From a checkpoint of a small transformer trained on Wikipedia: 306M tokens.
MLP neurons of a small language model. Each row is named by its layer, matrix (down: output weights) and neuron, and shows model dimensions 160-255. Each number is 128 + 32 x the weight over its row's rms, rounded and kept within 0 to 255. Numbers have three digits each.
A block is one neuron, or neurons of one layer that tend to fire together. After each block is what it responds to, as a language model described it from the Wikipedia text at the highest values.

L13.down303:142115130109168159154192130103131078158077091101116087101101144151090130113117124102117096048071129148083188097148146119146140139092187116181143076124132160164190138152168119146165087104101100165096108150113071144105024163137081145076133113161134169114145137063146144156132082137109191083
L13.down356:147090157147163142114132101135166102082173128094081094127135146110099218099161120173132135084191115175123157139185184096124172142153142147127151172173149130169173100128108169151057150070106063140064091188162134142148111103112146126138113177097131167151131168179122120091168115147125107109
L13.down1248:108148119128101186094091091138231138144139096085145054113121142166113161074100105088075126118115083159117098149158105109122143121097078169121111113093112165160124150107156073178145118162158120130126123175148105151097160124178030138144110189111104146095173135128136131168115088107154106103
L13.down1450:114081143112111161173161114101141069146118086130128077161134136122132101108178152107128173076052079142124133082168169145162147139140090168168136173081099130157185151114143097161062158093089162158148070157140051088129071114131118137102119128129141168136132103136172141147158116160141110115
Description: Middle subword pieces of South Asian personal names (Kesavankutty, Mallik, Thakurdas), plus "at"/"to" after place names and table separators.

L13.down204:205098125164139152110160177072015144156140029155112142093100145087109114114109133107103110169111088092135120105138111160079128195143122115162171152078153182119153113109081135124097116177053157187156124079155177044115110100063135149126132165090165130117082123110135137135151142140175129138
L13.down840:073187133185119138161109114150130154159101084151120069157171138130176119192112161086174093127109127144094096164115143146145194187134137110129098159077158139131124175153118148109146104114092105152115135157131114185122113139178144151107130103080171122146111161179158151120155093090120115125
L13.down856:126035115170171134196145092145132186142126159190163066130207110094103192141135129100123108174160102080088164107083171077085110160169124156180165169147088148139146110108088108154113131095156110072132117095147096130090119168160134158142109112216133164148171107109089083131071105189120106121
L13.down1103:136127098162128161070167118170140147121148173123177158108062190067074212152073132117166101106125113097094137070128156115131172132085107104133157152083130126112116084127089140156143168093168101144173090138146132154140068142130084117118139110144149126095114137125155105151198127077094145134
Description: Opening or middle subword pieces of uncommon surnames and place names, often after a first name, e.g. Col(trane), Bour(bons), Bur(wood).

L9.down102:115114163134124139150145136085146135114137113140132104197133102084120225143099136118192116139154131084140167144158108086186116083085116132150149074116143118094135106066095176083121133058136125120204147140104160108105150161121103136124133154157130130103087115118121129127113116102077151141
L9.down342:088130134123175085148067076109181158111105060153094092164132182064158145106135168148116130158193119151126135077118130136126169095124122112149121206139106133137084114115134084160129122097115070095141153117161155105109136154149135137147144129128143095116150146106068131182185101129149132125
L9.down711:153102093118169147127101153121119101133114099138098155114097097060116179126121123104194106133127174140122076128112107145135171138100130076149113085116125086092116035159065110107123146118136066145136115119142175158103126092092038168167114138077092113108130098117140119114100072136137148121
L9.down1018:078086151082160112149122131098107152130100082150106161142116125049171125100152121107134088151157159130107162109150133117121116139128113117072087115085148098105082079074139109160109125109097141089158111152153178107123134126128114130129124129095153032116117111114088102117120149128081158115
Description: Fires on the last piece of a multi-token surname or name, or the comma, and or 's right after it, as in Molten-o, Cou-ste-au, Lyman's.

L9.down402:109092126099165103072113112121150251150071104204145068115138080127174148126160152118124105129180139108120100129102132085155149108117129077126103123130114144090104176111147106135090153142093142093154106131056114127102144125182086117071103110099153116170102141090146136153100092120173107166
L9.down473:124121148065164125126140233111154137153179128075099153151118159135137089149114147130156132096159111122117147138117163179118143138089101170082074175081090146115114055086097178149184108154140120112191130113184212120123098150127071177111151138113136076121110110135080133192143134134190099146
L9.down835:090111080135182114139099181106247095176142139134100156137178102129142163168117155134137123149178109110088150125100076101065138109140119097129087128133122186095146174091121129121136132129131087156100120163156193146127128130120104128172105117135051109115164069116171096123154075074093172112
L9.down1414:159139132167064162063147061133168144140059147126137143091152161186097162114145167122123139127092143157143202150124168121110202058146112131105193065148141201077129115119152088145076108113137117124118112128101145176097113139056146187105166206149161098184095150090116138129118145148162147154
Description: Pieces inside or just after multi-digit numbers, such as later digit chunks, decimal points, thousands commas and table pipes, mostly in statistics tables (97|.|7, 148|35, 82 |66| 65).

L12.down922:115134140142117121157133146161045148134154086148148133104108109108185169085096149030154094122156158144082093113167132163112058175072095116196150148147140062091140083094144147112061148134121164175187177113165133115124145106106101089134117128141143116198076142114121132099133102130188138109
Description: Middle or final subword pieces inside personal names, mostly non-English names in tables and lists, such as Abd-oun, Majr-ashi, Mod-i.

L13.down23:142124189165179152108138130149115120174117212110152112103133147166136154153136141134137081126106129143138139139124072096142193136140163112064119107121102162082124099140133149104137154149121087110117107158131159131095143128148177102172177137114189121131174111142093145126157147177129101091
L13.down67:112089176164188168061074151127165144133100133082111177076078187176113177094152146159092094081118120130090112136156148113170147138174143182112104118139115147134139183134132130174129071129181145102092161153140122134085192075116129118122086147180155111130135124123155167126144093137121148137
L13.down525:102153147114154116105080130103177131111094146117140180144067175130107139143115077135050165089094162161151140063131141125126134155146102116128097165132154177091097115115130085068146144148127129140091159106230146124125116146111100150128181121169072209113204112121092175157144121120148101113
L13.down804:051086089149140095172177084097134067145121150164149134167169180133083174187098159133089143089169080126082130122141150133191088104111124101137118125111156071103137115110103099129145091151094105111146084121156089126183110163145096090129151170123116116086109147100098137120174130194158135078
Description: Tokens directly before an expected verb: infinitive to, modals (may, can, might), not, they, and the end of a plural subject noun (parameters, pupils, models).

L12.down315:181116102114140072155099106138146091148076196145140057147165097184102110157129120152126099093112054103125129148187138107177167150104162145153146127092102115071142128154153074126096106155153080167124151120175021135073085134068127170117157051120087131139099104145150185113122160085066155151
Description: First letters and inner pieces of South Asian, Arabic and other non-English names and places, e.g. K in Kesavankutty, Bach in Bachchan, -K in al-Kirmani.

L12.down27:126162137164090101175076127139169094172087140170187151170155177135142117132064110155096090144133136102111161169107092097136128133079101120141125116126160109105148123171100115158145110145108077162119089131183159156150100131084141148136108133121143168121123136122122136105092197072157205117
Description: Fires on middle subword pieces of split words, mostly South Asian and Arabic names (Sh-uk-la, Amit-ab-h, Mud-ass-ar), plus spaces or dashes before numbers in dates and scores.

L13.down15:148110092132132059102117140083255116128156145079112106139091153144112116157089109152108153108137140161126143131132088087168127064128127111113083101157073112120104163114147155169138136114097156146183124140085158152194150121115118133120134187164144164071117148120173122139179159132154135098
L13.down140:116094039177168152155099150143181132170112038125173102181145160097124107155179146134098112135104106161116162141172077091114110154133166145111141122149199105098183139138139138123158135103149071128086146132134119126161150102113107150138148171101133125122157121120134125183029142127114108183
L13.down661:175104142142105106153189121116026087163069096144159077118138121124098146074125106126137097084092108100124093144114077162135140103077121119106172063100121108149138120144156143141116138108151060152087137143172092050130079125154072128085170126130148105155077090146129179137161135110083152119
L13.down965:169113124141106116054162161177235164118119104157115145129152129142035190129158149162069075140111154109113113153146114051128100141139135187171129189118137087130162138112119206185198134100106090132081110133094115163092128176108074162106125101167116115129057141112120123117112100123083094120
Description: Mostly the pipe or colon right after a row label in election tables and infoboxes, before a number: Turnout |, Total votes |, Height:.

L12.down1023:132121124141092076069103133112057118102139138109128151151106134137101211190152086101112164082168106113074118108120090127127102209143151157099128128127127093114142142120058124121152079060122113105120161116118100080126157101148146156156114132149059138192157143170170142136137150139124097124
Description: Second token of a song, film or album title or a person's name at the start of a list or table entry, e.g. "Love It", "Give It", "To Live".

L12.down1146:138108142017137140167145116088090079105080147095110133138134123170149159094134100111159109132104137163099142077144073118112077159109144101119155097177188143125169087176153210158116113134123131136135125137154098091127134083166087160082096188148084137158111224118085090065120105105111128172
Description: Commas in lists, nouns after "the" that take "of" (the addition, the direction, the name), and mid-word pieces in dense technical prose.

L13.down7:135116181092081146073132156058116077187079124184109116152106098100193154085115091085075103068116133165115127098150140138067135127136126123095140143119145214121135124143101198136178103082118121136093134153189172184086127116127122081132149106085095151118177151103136121114109187148152128124
L13.down864:084129148132140137115158134161230173085126098168133137133097144102121120112105074105147117145147122124082118171120193134146113108141156076122109125170124095182122127110129099108166101134111085172075065165104163224140159063131106072167103128091178084078078153176093126187121155143135093142
L13.down945:156159108119059091223083163110222141125024136217093118090137135097155110150148089157149143169150100081104123071109132128079122110172165077141175113122153119178087125114063175175134162155124138143135075128127191144122144110094136124102081121159106117127085134141115116156124148106096175156
L13.down1449:142093086146121112068122137158089114200100128115136115107151103147100132177126133103159084115093154119134124127155135177136167126117090098144110137093140061135177099144101143138119110143080112090138094154099116157149076182114088084151151133080172051169122137117105178126096110122202178145
Description: Nouns in biographies naming degrees, fellowships or awards after earned/completed/awarded, such as degree, Fellowship, doctoral; weaker hits on infobox dashes, table parentheses.

L9.down170:073125137133140115157125196095132146144122131115202062122113122173126122105130179144129095197160138161110147150124082074079081165123063070093148129178154120148125112051136112121113136173163116124137118110129183074163137161117140145117127088118152149180154124092118140120145124105154101142
L9.down349:166148106122162078192140119130174055132063167106159151113091044057074136101164172121181121111142156128121095068151187135068083063109136124170141117122099143163132142073122127130105076134214120124117116127160145129116155158134106129139057131118113116117144111116231089099125155122107117098
L9.down1069:118133041179112142174128139059186160122131130088178075163122130147138104146180193140144150112140207102149137141154125150120109141110107171137099105098093085127112113102147105110111102166079105187140117154144095186143129118096150156145082111146134085114118170109080160104119145162111104146
L9.down1239:154126124169146100139128140095157139150122148109130136167147171134150118222159113126156091173131104112112094162123147166114174130121112101194147110134116136184125075106105173145124176128129170079078163177093188140185189127107130121162160167132109105143080140144098132093128110120144176160
Description: The first token of a verb right after infinitive "to", often purpose clauses (in order to build, aims to address, used to translate); weaker on other verbs and numbers.

L13.down31:080074110080128078064134123151094128092049094142142119074133118155145158094090168094178133126109111044064159142213196137138140159148139132132122099138133076123100144095058167098135106144069117168056109140082113186169095073109061112132105121126110139154129150172145105114102147117136155160
L13.down477:124133096145152158146120119156146090093036094138128166132134099097106112118124135142107166055144131123135130133141125116144133128106159085123097084175146172145162142139122113141162135146147203202114122140076150150117111151147084129104119146147100135114090150099149090116145149129097136192
L13.down1163:122156123156176163103119131123226193148096149000116140144148133089157136116092129116123138101124110122117098133166095160149121121106130126120124129157091176155105176109143160120111150065082090140143169094132138169131176113080112169065149110118130174150088119098132081172150115095135106123
L13.down1384:090095127136103184163139119150139151153116148049143073127192137126128095144115110022152129139164116110163136118081103107085145104151056151179173105113113098138157097148138140116179131136086133145098168107176135127153139149130146123109092130121071138070193103154120127164106101081143131133
Description: Function words (of, and, for, to) and commas inside noun phrases or lists, such as outsoles of, sensory and, value for.

L13.down417:154096139177120128135138113102192126177095104096145146191150138090116158121091138140157162111103149147108115132084133165162140164147137120090177159127141143105095176182125095093104143202112123148161149120146052121111076118108151140105188090112185160095099147158140116117175129106132162120
L13.down618:106121149184114109146137143138102100143000158247126119095097117107116088154109083086161125123112163146116114135124099146135109174120117153140088113117105083134115120172075091167087137072147106116114085133156139190129075122107088175120114125159106124130066142175200159143153150131105144162
L13.down695:132151113169092191131135128108152132123079128167147141153156103090142139154106094098096114130121107162111149151153176116133182140122122170145117084072120145150080143111098125138127140136176102195168109111132141111074140120144139121152172082146121186110099139096147156139174117119094071184
L13.down1169:174153121149130149154089140107147151174061114093147075135065206146145126104089099108138143040108146095140116139109051161158146124105211113154107116090165122081124141135101072094156145082090076157081157120134094142156102082125111105164057123129093099061173182165131180124140172129124120112
Description: First sub-word piece of a word split into several tokens, often capitalized in titles or names: L(ooking), S(aga), Rel(ay), res(olute).

L9.down12:101162140142132096154170170140206157121157117059155148113136070110121105132150145130138129121152113103098148133173107109094138159129122172127139119132137092165153161174116099136164084119083067102052119096139124106156136093137119206138139167170136041100059113219141161188174114127030124095
L9.down156:138136152139130094111087150132092174156136164138065154200121069088151098143172109174112188126117181098159153172138186125116156166131146131110100135188143091122091118177127184143112157099078124107131094162155094100141096135115147096084169079106182126110128183170099115099112184145128162154
L9.down968:124110140166202106132118128045174181118110094134110116140130146146096064138124141077141097115124142117142156118149181128120102180119173183105161081152094186124162094108154124168128124104112100131096127132133145074175097150142128137136132064132141123077119101144032097100114143138086125096
L9.down1334:136191113110103067129109136135160151106149113107178129103134185088155157121149106105084166160129104096134046077128105188136148095147081127094093113105089110106178108065158173112161145111083137097102183139115106188116141106158080126144062112084139111131097146180121167155124127104039114117
Description: Fires on the main verb that directly follows its subject, usually a pronoun like He or who, in Wikipedia biographies and narrative text, e.g. worked, served, became, made.

L13.down251:114093149137122113096126170132174145086128071190082107132123107124087137128141144148117195162051096155141096137076124156139090100157122094182079166060139157166143122172100137112110144089077116118144182146071106151143101164115124084087172135142117169178106160199089119175130181151166090151
L13.down1155:116079129146142105136108137163164134132237085226114072100130110120137148113168126138103110155136080103133147098142204108136137157137170133134095151119121080145115127129132136132105098148193112174076079164150143150106130147164129067137130081068122159113116140102190110148045111165048140076
L13.down1252:103116155089155115093153150111202170096110078124123084112069159095137105131098098110116162116200073107159128100146142058158125079110168079093105099118095093151090068101145128167100152131140025187181103106110129101109105121106119155132140132154122143119096155084111158053167142108149095083
L13.down1383:101082153121179115149126214179161148141255130205163123160077109087187119179149096148073146108114083031149143213154171145126109126091105152123125213120100060150125159180089127135108129128137149168112074151133083151185117133136104155125135105133122110066102147142112096157142119138087105069
Description: Words or word pieces partway into capitalized proper names of works, publications, brands and institutions, such as Heavy (Music Awards), Rolling (Stone), Var-iety.

L13.down86:123177110150137079158102152105200113158053117216127039085113139130143171106128128075161135161201105139103162138128169161129171097090125069091143141127068121134151177151134169178071154147136093150104097152156140149130112156139117123141093087117079127128158127175118136090068117111177090126
L13.down171:121162151199102046083067125150095089128112111097129149162126109101112109085113149119111140078137163155094149188110173221109122146101156123119126112079098168147044097167213129088038130134146149141111087108192185104158157110117119134083124106122107128160130165135098174169148170112137112168
L13.down662:138132092130071210137129120128135103113176142112104125119133097145150151112141127167145158141168114109144119155140109186076114081174180119159146171090131158104118123114134128136082147191133124130090116167104110118131115168202147132094145081094132101158120136121152123118165181095173125094
L13.down802:111138093188180155165109107083119079130134131134126133140113181129132152139155148190173081157102124167156143172125148178128130099101143103195197085118121147142129080136109158133135098133120072152116108124141108120073099122066088133171127111108118090181148124174163170139151111138122124131
Description: First word-piece of a verb (often a partial stem) right after "to", a modal, or a subject: comp(ose), rev(ive), arg(ue), drew.

L13.down322:114141193167046102164027168094186116103097158092175156128057151066126161125000155149152149058153112141120143114149106066113134183134111150112122125130165171155072163169095121139130138129210124106149164154101150087112109143138179111109162078128125121096154169148114068140178141139106137164
L13.down740:133132152096082061066162131168169142115052132116128152170205145118106128123101117199098080153215117184142124158180155138130096102144145136164089090067152151037112152176114153140129112168089088123118108098154153101127122136151165120166181138108125101209136093145156122107125143134156175120
L13.down1345:095079147123120190085121144118227139199121083018138123121102118113139167136084075160104055151130140156133117149196134109127137115118108189103126187131168139094141121112138173101081146040101115106063107181167068152123082114155114156158160150127138158165125156134122092201146123119193172149
L13.down1445:155128150151113139088059117034145121134068095000132134122074166118118149166089138150132135094136148118087088174140119076116117136161139137148170136111115121116144128178087167167101102083115086124100189139106119134125113136122103177158130091159119143189147159167145134137127110102110138165
Description: Number tokens giving amounts such as percentages, money, counts and table cells, as in 92%, ₹80 million, 27,000 copies; also pipe separators in stat tables.

L12.down44:123144202126158117191153175076132156115105175215197082155145087087102168098149146040089049135169151064104133171142088110187170149116100156146143092113104138097103115141129154119083082163188151138130126138103102141121144161116095078143119062177159078127136176142126141122165189121143129156
Description: Short first fragments of a word split into pieces, often consonant starts after a quote or prefix, such as over-th-row, "G-ive", Rain-b-ows.

L9.down11:109138162141131138107194172143185125131111153112158109108174072175112136126171181106086138195122100120126172164118159088088147134160163120114134099113147179123151121150146191145114106125149055163073129163134127125128141121113151143068189164104116103124117132085151143174103115135138109112
L9.down737:107129157141119115191151139120200056090156176138136133095112113130165106110103109139134094175090140110163084175068128126152140090180161168185166122152164120148145114127093102158137099106109122104093145056074066149099055143113127097153098125118147117092117108123129086102121047170155136155
L9.down1132:126140116107149113191144136114132158157213122160157117092136043114133160134118118133152073129106129130095093120117141151070147082069135159114117090085149107123088067117222146118181129077123094166086141149136108162122095161145126209116216179087189112104132170078167120109138095187182119097
L9.down1357:137138099218056183138102110096180155121186105122022114103129074120128138082147110068123097131093152208139152115164155138096138134113111086124070121134122129186089116131070044149068163110165138171131115090074188096081114176094126108126122108190097149089164117124123164126151140135147128102
Description: Prepositions and conjunctions (with, of, to, and, for) right after a noun or verb, linking it to a related party, such as relationship with, loyalty to, access to.

L12.down552:154130141162184164153191106155162152131177138135151086083098128082127159162135065136116123134151128146118083168080189147090127126169046091112194143131102160077106043024149128120138105151117055108177138079137133149090131100126070152050179129116177157169109159143135165163115108063116064054
Description: The first piece of a finite main verb right after its subject, often a word fragment, such as recogn(izes), tort(ures), res(ides), adv(ised).

L13.down32:095097097176108066188097117155062137159129127125080118147135124093069146113102077103100089160080116140160112105141228093147093131150167052180116082181102080163111141144118129135130165063167151167144121100125098172153160142135149126105134135081175106173110098128103118104155191117053136132
L13.down168:160144167123192148160084139117101160107225127220107153124097120178086151122123179116086035168126126098109129168094137117155132133161172082100096112098130138144108144127184127104138083171142101152148119054164094162079168179140161090140057071104074127122102179169126177122151124087116153129
L13.down403:123076145100184175102150122118216151110124073189130090098058145099128122162137090181140041131150148115122107098121140088150173097130099075113083125158093141149100106104169114101159128139145095118148135076082072168102106117080091084021095136125150141116173149068162136129147132118099065145
L13.down849:175156127124204143132155145124000100114128112132186169126155127121129066103155183175126044142107101100125141126119143148163105146097135122100109122097090138105123176151187173124107114098132135128137112144128105124136178096130140143144162113122120119164136122079096116154174166095101130109
Description: Final word pieces completing multi-token personal names, mostly surnames, in biographies, cast lists and sports tables, such as Hal-en, Enri-quez, Moriz-ono.

L9.down21:118137105130113118113118152154157091128185134147163145122118142088169060100133145174179148178182115133077057109117139160099144146073080072132138166177143106087140114128158193089163124127117106111090104133145162121144137133120100136096128146093113164079131163190146164055148139116121166186
L9.down189:156160126087158141092177113121175123112127081177131158096082131082141130132110117128132129097136104108075103069136114132104089136100108183190147091098133138169121103112129066172106139147154115166148147158133143135027036092191106121072118146171110124101142092197144111144113128158124185121
L9.down977:111163173108089075164112113108114142149084062104136115115151110152117148092140195128152110123133128085148132139163167118137135159104184126151182158125141148108107178146098146127131108126085130103156054152112151107114145117135169164134118111157124132150100198189074105064136135130135149190
L9.down1436:138102117180103115095104104168145078107193110116126121142141136096102161153128134190166097139092097120081113119113079116172076134115083145115144167170156125156143148143122130184103173178115103154148096128187124125124177117106142103154139116104108069077132124111135136212118182129102130146
Description: Fires on inner subword pieces of foreign or rare proper names split into fragments, such as Tam-mer, M-amed, S-ug-ovushan, Pull-inger, often in lists and tables.

L9.down213:112145160158090165112071197128151166111169164163084148097096195121131080118132211127094099123127155143120116127056093128091175080171136122133093135122207145141076168105135123161109139171110162123141054065174157141159134143146112109084118138102130148124139117142083130087109143094199134148
L9.down834:119125153087114134108145139159154155168018148161146130100122064176209074075132119144082127161178068147116158133082158193113113202116150113105152136119139146091118120173105115148090145140188119135178113105165084064129093110162135157151146076120080103172154129169147133112123138195128152154
L9.down1381:196074145128160129153174110104173144127096148154140096114169106141098171124151137084126125102171104123115183110108137178114171138128145142148151178129150084103131111115014122105152079131106118080163147137160022145152179093111160190141140101112131141140151136147111167095137068151173151174
L9.down1480:165145135122118097160099165127145195118106149122157075127113126158152103133176198077118179135136105116122114102148100141108117131095081126170098134158134173091178116123096137104155097131110064180123137094121093203137078105089201159113114060078108155158114107135131116135100118128170104228
Description: Second or later word pieces inside proper names, mostly Asian personal names in lists and tables, such as Y-ash, Sh-ung, K-ats-umasa.

L9.down101:126140079074084142173049147161175123120146130118091152194119129130116062114117098127090168149145169183110117179139180161109133151118096109167094116142151134113107160116089129168164106141106109118116137106185153150163129085122109170127106163138117119106090126059097103086148098186119143159
L9.down1114:136093139141086118125116090164157125136097121083115187098150137131155086144134105161121175105131134139109129102107113136177104187129083176153138164155188045169084120137151087124089154145164159115149119147136061179213128091130141061112145127143182145078106117163123109114126157136077169143
L9.down1212:108174141089115128111105163086204121126111124146149120112088132157149104125124119033114140100125140117069155121077111076183118147133150168053086153118122060151149146148171163152169119104088131128133109082136123065138121141089162139147109164093170173159127151092086073080132142093084110088
L9.down1290:163121083188103178076140099153148103107128165136118193135108123132131156150057126129119145169097180089104163098148114121157095130142079098190131102149161186135113116153159100073183151120135069132120105159137119162138090120160063106147096163140141223107129094147138121106133147148105119118
Description: Second or later letter, digit or period of an acronym, code or abbreviation following a capital, e.g. C-J-OH, E-B-U, F. in species names.

L9.down352:134112178149094129112111069110129141170104075143139099125161056141133158143187153181141156119124106096134088098096137110177072114169104147148141111126112148064109101133172124122092120108172097144173153128094111088084166125151121064191150158123102109201146122183128117130082114163102146144
L9.down451:140117109122152141211168138121021096094146159150203079136168127154134092132104112121164132124133077170127113085154147050198145134122157071155113062103125128115110089121158118086127115113178134179156143108096135112091176155102153185131155048194115134144107132132087152113113099113137096131
L9.down645:161173152152092147095109159169110150124117168144126165190112127176085121117137151148145100131132061133034125141127085076143106137143091095129145032088105125090124112113121171079057136108145128140149156128140080056165167169142111165087124107129091139164148132113065115065087124124177136132
L9.down1057:088156116125064098124141127146158098157133158137137176153108148036172171095100069111115063132128122151157173125144115162135082115128135174166166106108179158142090138148058118171112127120071140123124145111142140077113169206138097184147122122104152161127112187168107112134158074073116152113
Description: Word pieces inside personal names, mostly the first piece of a surname after a first name, e.g. Steve L|ingenfelter, David H|idalgo, Omar Sh|ami.

L12.down1049:139084152071212121126167166151182087147177042121195142138183154046126113097095084161123137130141122150078126056144071117152114073170165119091074081115116142178117034114198116131155118107106093103133085080103153164114140118085129123108144185146086097149127122077119112103126124092145127114
Description: The verb or possessive right after a person's name opening a biography section such as Early life (was born, his primary education), plus School or St in school names.

L12.down56:161164149155120127089153138116143165117099124192140151132171126126117113081141100189112125155133127083102125157088161159055151174100102102132141110121141176162100138096121157079100137148159107177136134094132148066138152098113142170115101127167133127110131155117120119110091109114127139029
Description: Words placed right before a bare verb, mostly infinitival to, not, and modals (would not, failing to, could not, can't); weaker on and/a in lists and minus signs in tables.

L12.down286:188097083058159129216092156139068102143138129191092138153158081158129094130111178047124150150150175126186085111131090152128140122086118122096164143166114126096090111054160080136129115132155121116144163119146150125122127169147143072095121092156149108115171084155151111140117104136158109113
Description: Punctuation marks, mostly commas, serving as thousands separators inside numbers (₹1,000, 13,300) or following a completed clause (seats, / 1867. / perfect:).

L12.down562:081171123124161150138093103115079174140100090171116099170169098149243105157106143101149155110152140109086044123126102116127082145112102137181173132155084151142106127154110124125102160108144106123112146144126089085191118155179155155104070100163118142119141104070116139088094131160119129139
Description: First token or letter of a surname, or a middle initial, right after a first name in credits, cast lists, and prose: Nathan Rab(in), Jesse Full(er), Donald W.

L9.down311:160102098165121098129107119146180140125127111148129102106118099188154155140117133153123186097092104101160130125129093119109077154094106128109154147140115121173077109125161159107079139143122084127146156139139094117182149106125133163131107173105160077173191125102154092140130082131138080149
L9.down559:162137149086132175134144151093186197153113149127161062099201082106160177172146150095085114143096118058102136154070097128100132154114088059110139120128086167118182124159107087133157122128121163075129207155107079160114169118149153143146158111091056147140131127111154164158119150104123152131
L9.down799:123126126106113083072078124123155158111109146099124148076097156174139081159171062180122129120091154088116135151151125116100143124163128109108089109091095173136105158131090090111170126113099196144115124124104066119192081125154120147156145150150107154158133115165142139189082129124104112128
L9.down1509:133150150145159142126110162174197175130044148160185099132030105124144111129091084140138156065115146096101115143162121161092135149139131076090140112155225121149096126114055158127177129135144139128114149130164129207133114141148154166131140177113089134153162186124148140136090135122125068110
Description: Function words such as to, and, commas, for and in that link a noun or verb to what follows, e.g. decided to, France and, the right to.

L9.down265:085088160168108127186140160137132128126190163098128179132027153098132124134121147093141124113164145162107198065131093127110081105186101190159116118160166131175117123149046125155069160147205138185138076109114192172204128157133127127147098122127191080089125129088072171099153149167103136110
L9.down866:111101128130154127204068145133202115157166115129094096188112113107131103136084141136140133099097113090138142145110136128121140135035140160094103148149137165135136140104150152107157087075212120120167123104160066132109165181111132123143099128144130163168142103105097084064133185142138106116
L9.down1286:128094164112127149105144107142153121180050160172143117075075104103147114157128106166082121146131129157153087103117131129134158123130144147169167136128087121115053089178106186099144162136115108120115120147116122142156153141155131119154140089125157159114062192124133050111111100148075114162
L9.down1316:142114139152172091117145140196183123150042104179151106120150145150159118113104170110134153115125139143145115114105074072113134155188074154137078134142119071236117091116065152115123114103100143110136103166114095153126150161106152173123161166138131122096087180141134188103095120160158153162
Description: The word "to" introducing an infinitive after a verb in biographical narrative, as in continued to, refused to, had to; it also fires on some "a" and "to" before a noun or number.

L13.down39:122119099125110124117163151148109160129106105104164069167134173179160087098122081093114220114039130132128122124141060184161158123197141119199063123101109145094128129095088108075109084128170122156094173150154127124114106155148183133144126154140165128102114120130150092181118177192138141118
L13.down738:155158123170150116067127119125172114107028148146064218104121108129162167132135089142124128152133111106179120117108084178147161123093110078154136116153093087111162148133086133101110100133148131255088158153126155139111101136144118172086108139116140135122165123129133111110105134182146104121
L13.down1122:142109088109142141115163123177094100132127156058106163123139167115147130160144072123149184136067091050103132132145127101100145155214209136160118138140113149095101147152114131128180096158146154152089121123140109086124088101178186163134103132099153163119162165193165168137131184096123133148
L13.down1230:078119136143134130137136130096139112166089179088114172188126129110039141121158159139073096101155151150106153086131078107155160161128120151137177116132171154121109154150130104075119136097086116135162121152078148140144146119140104201113107114117112080069141134155103104075117083099127158122
Description: The word "to" (also should, would, from, and) right after a verb or adjective that takes an infinitive, as in allows the user to, encouraged its citizens to, unable to.

L12.down489:149113126153126116066155119139187094137137040110204126154116055107148127154115111160121099129143100125129063117148104172151114140122100129087105103104119083059071075152069225088091116140070081158121136181098151128078122146094128131118156137127154115198186145163154179169181133131164088084
Description: Digit pieces and words inside or right after numbers in statistics, census, election or chart tables, such as 63,6'25', 5,48'3', 78.78, 65 years.

L12.down294:150177092146184097187055149131146141107079179168087170164109145144100082126117109181093139103097051134122116132054168150151135175138151092134103142129083132082094095105139131136119142096120099094125107092142162139151140137157106158141164145189093193113196114136105188135155066123113111153
Description: Words directly before an upcoming verb: subject pronouns and plural nouns (We, they, residents, sculptures), modals (would, must), infinitive to, not; strongest on We/You in quotes.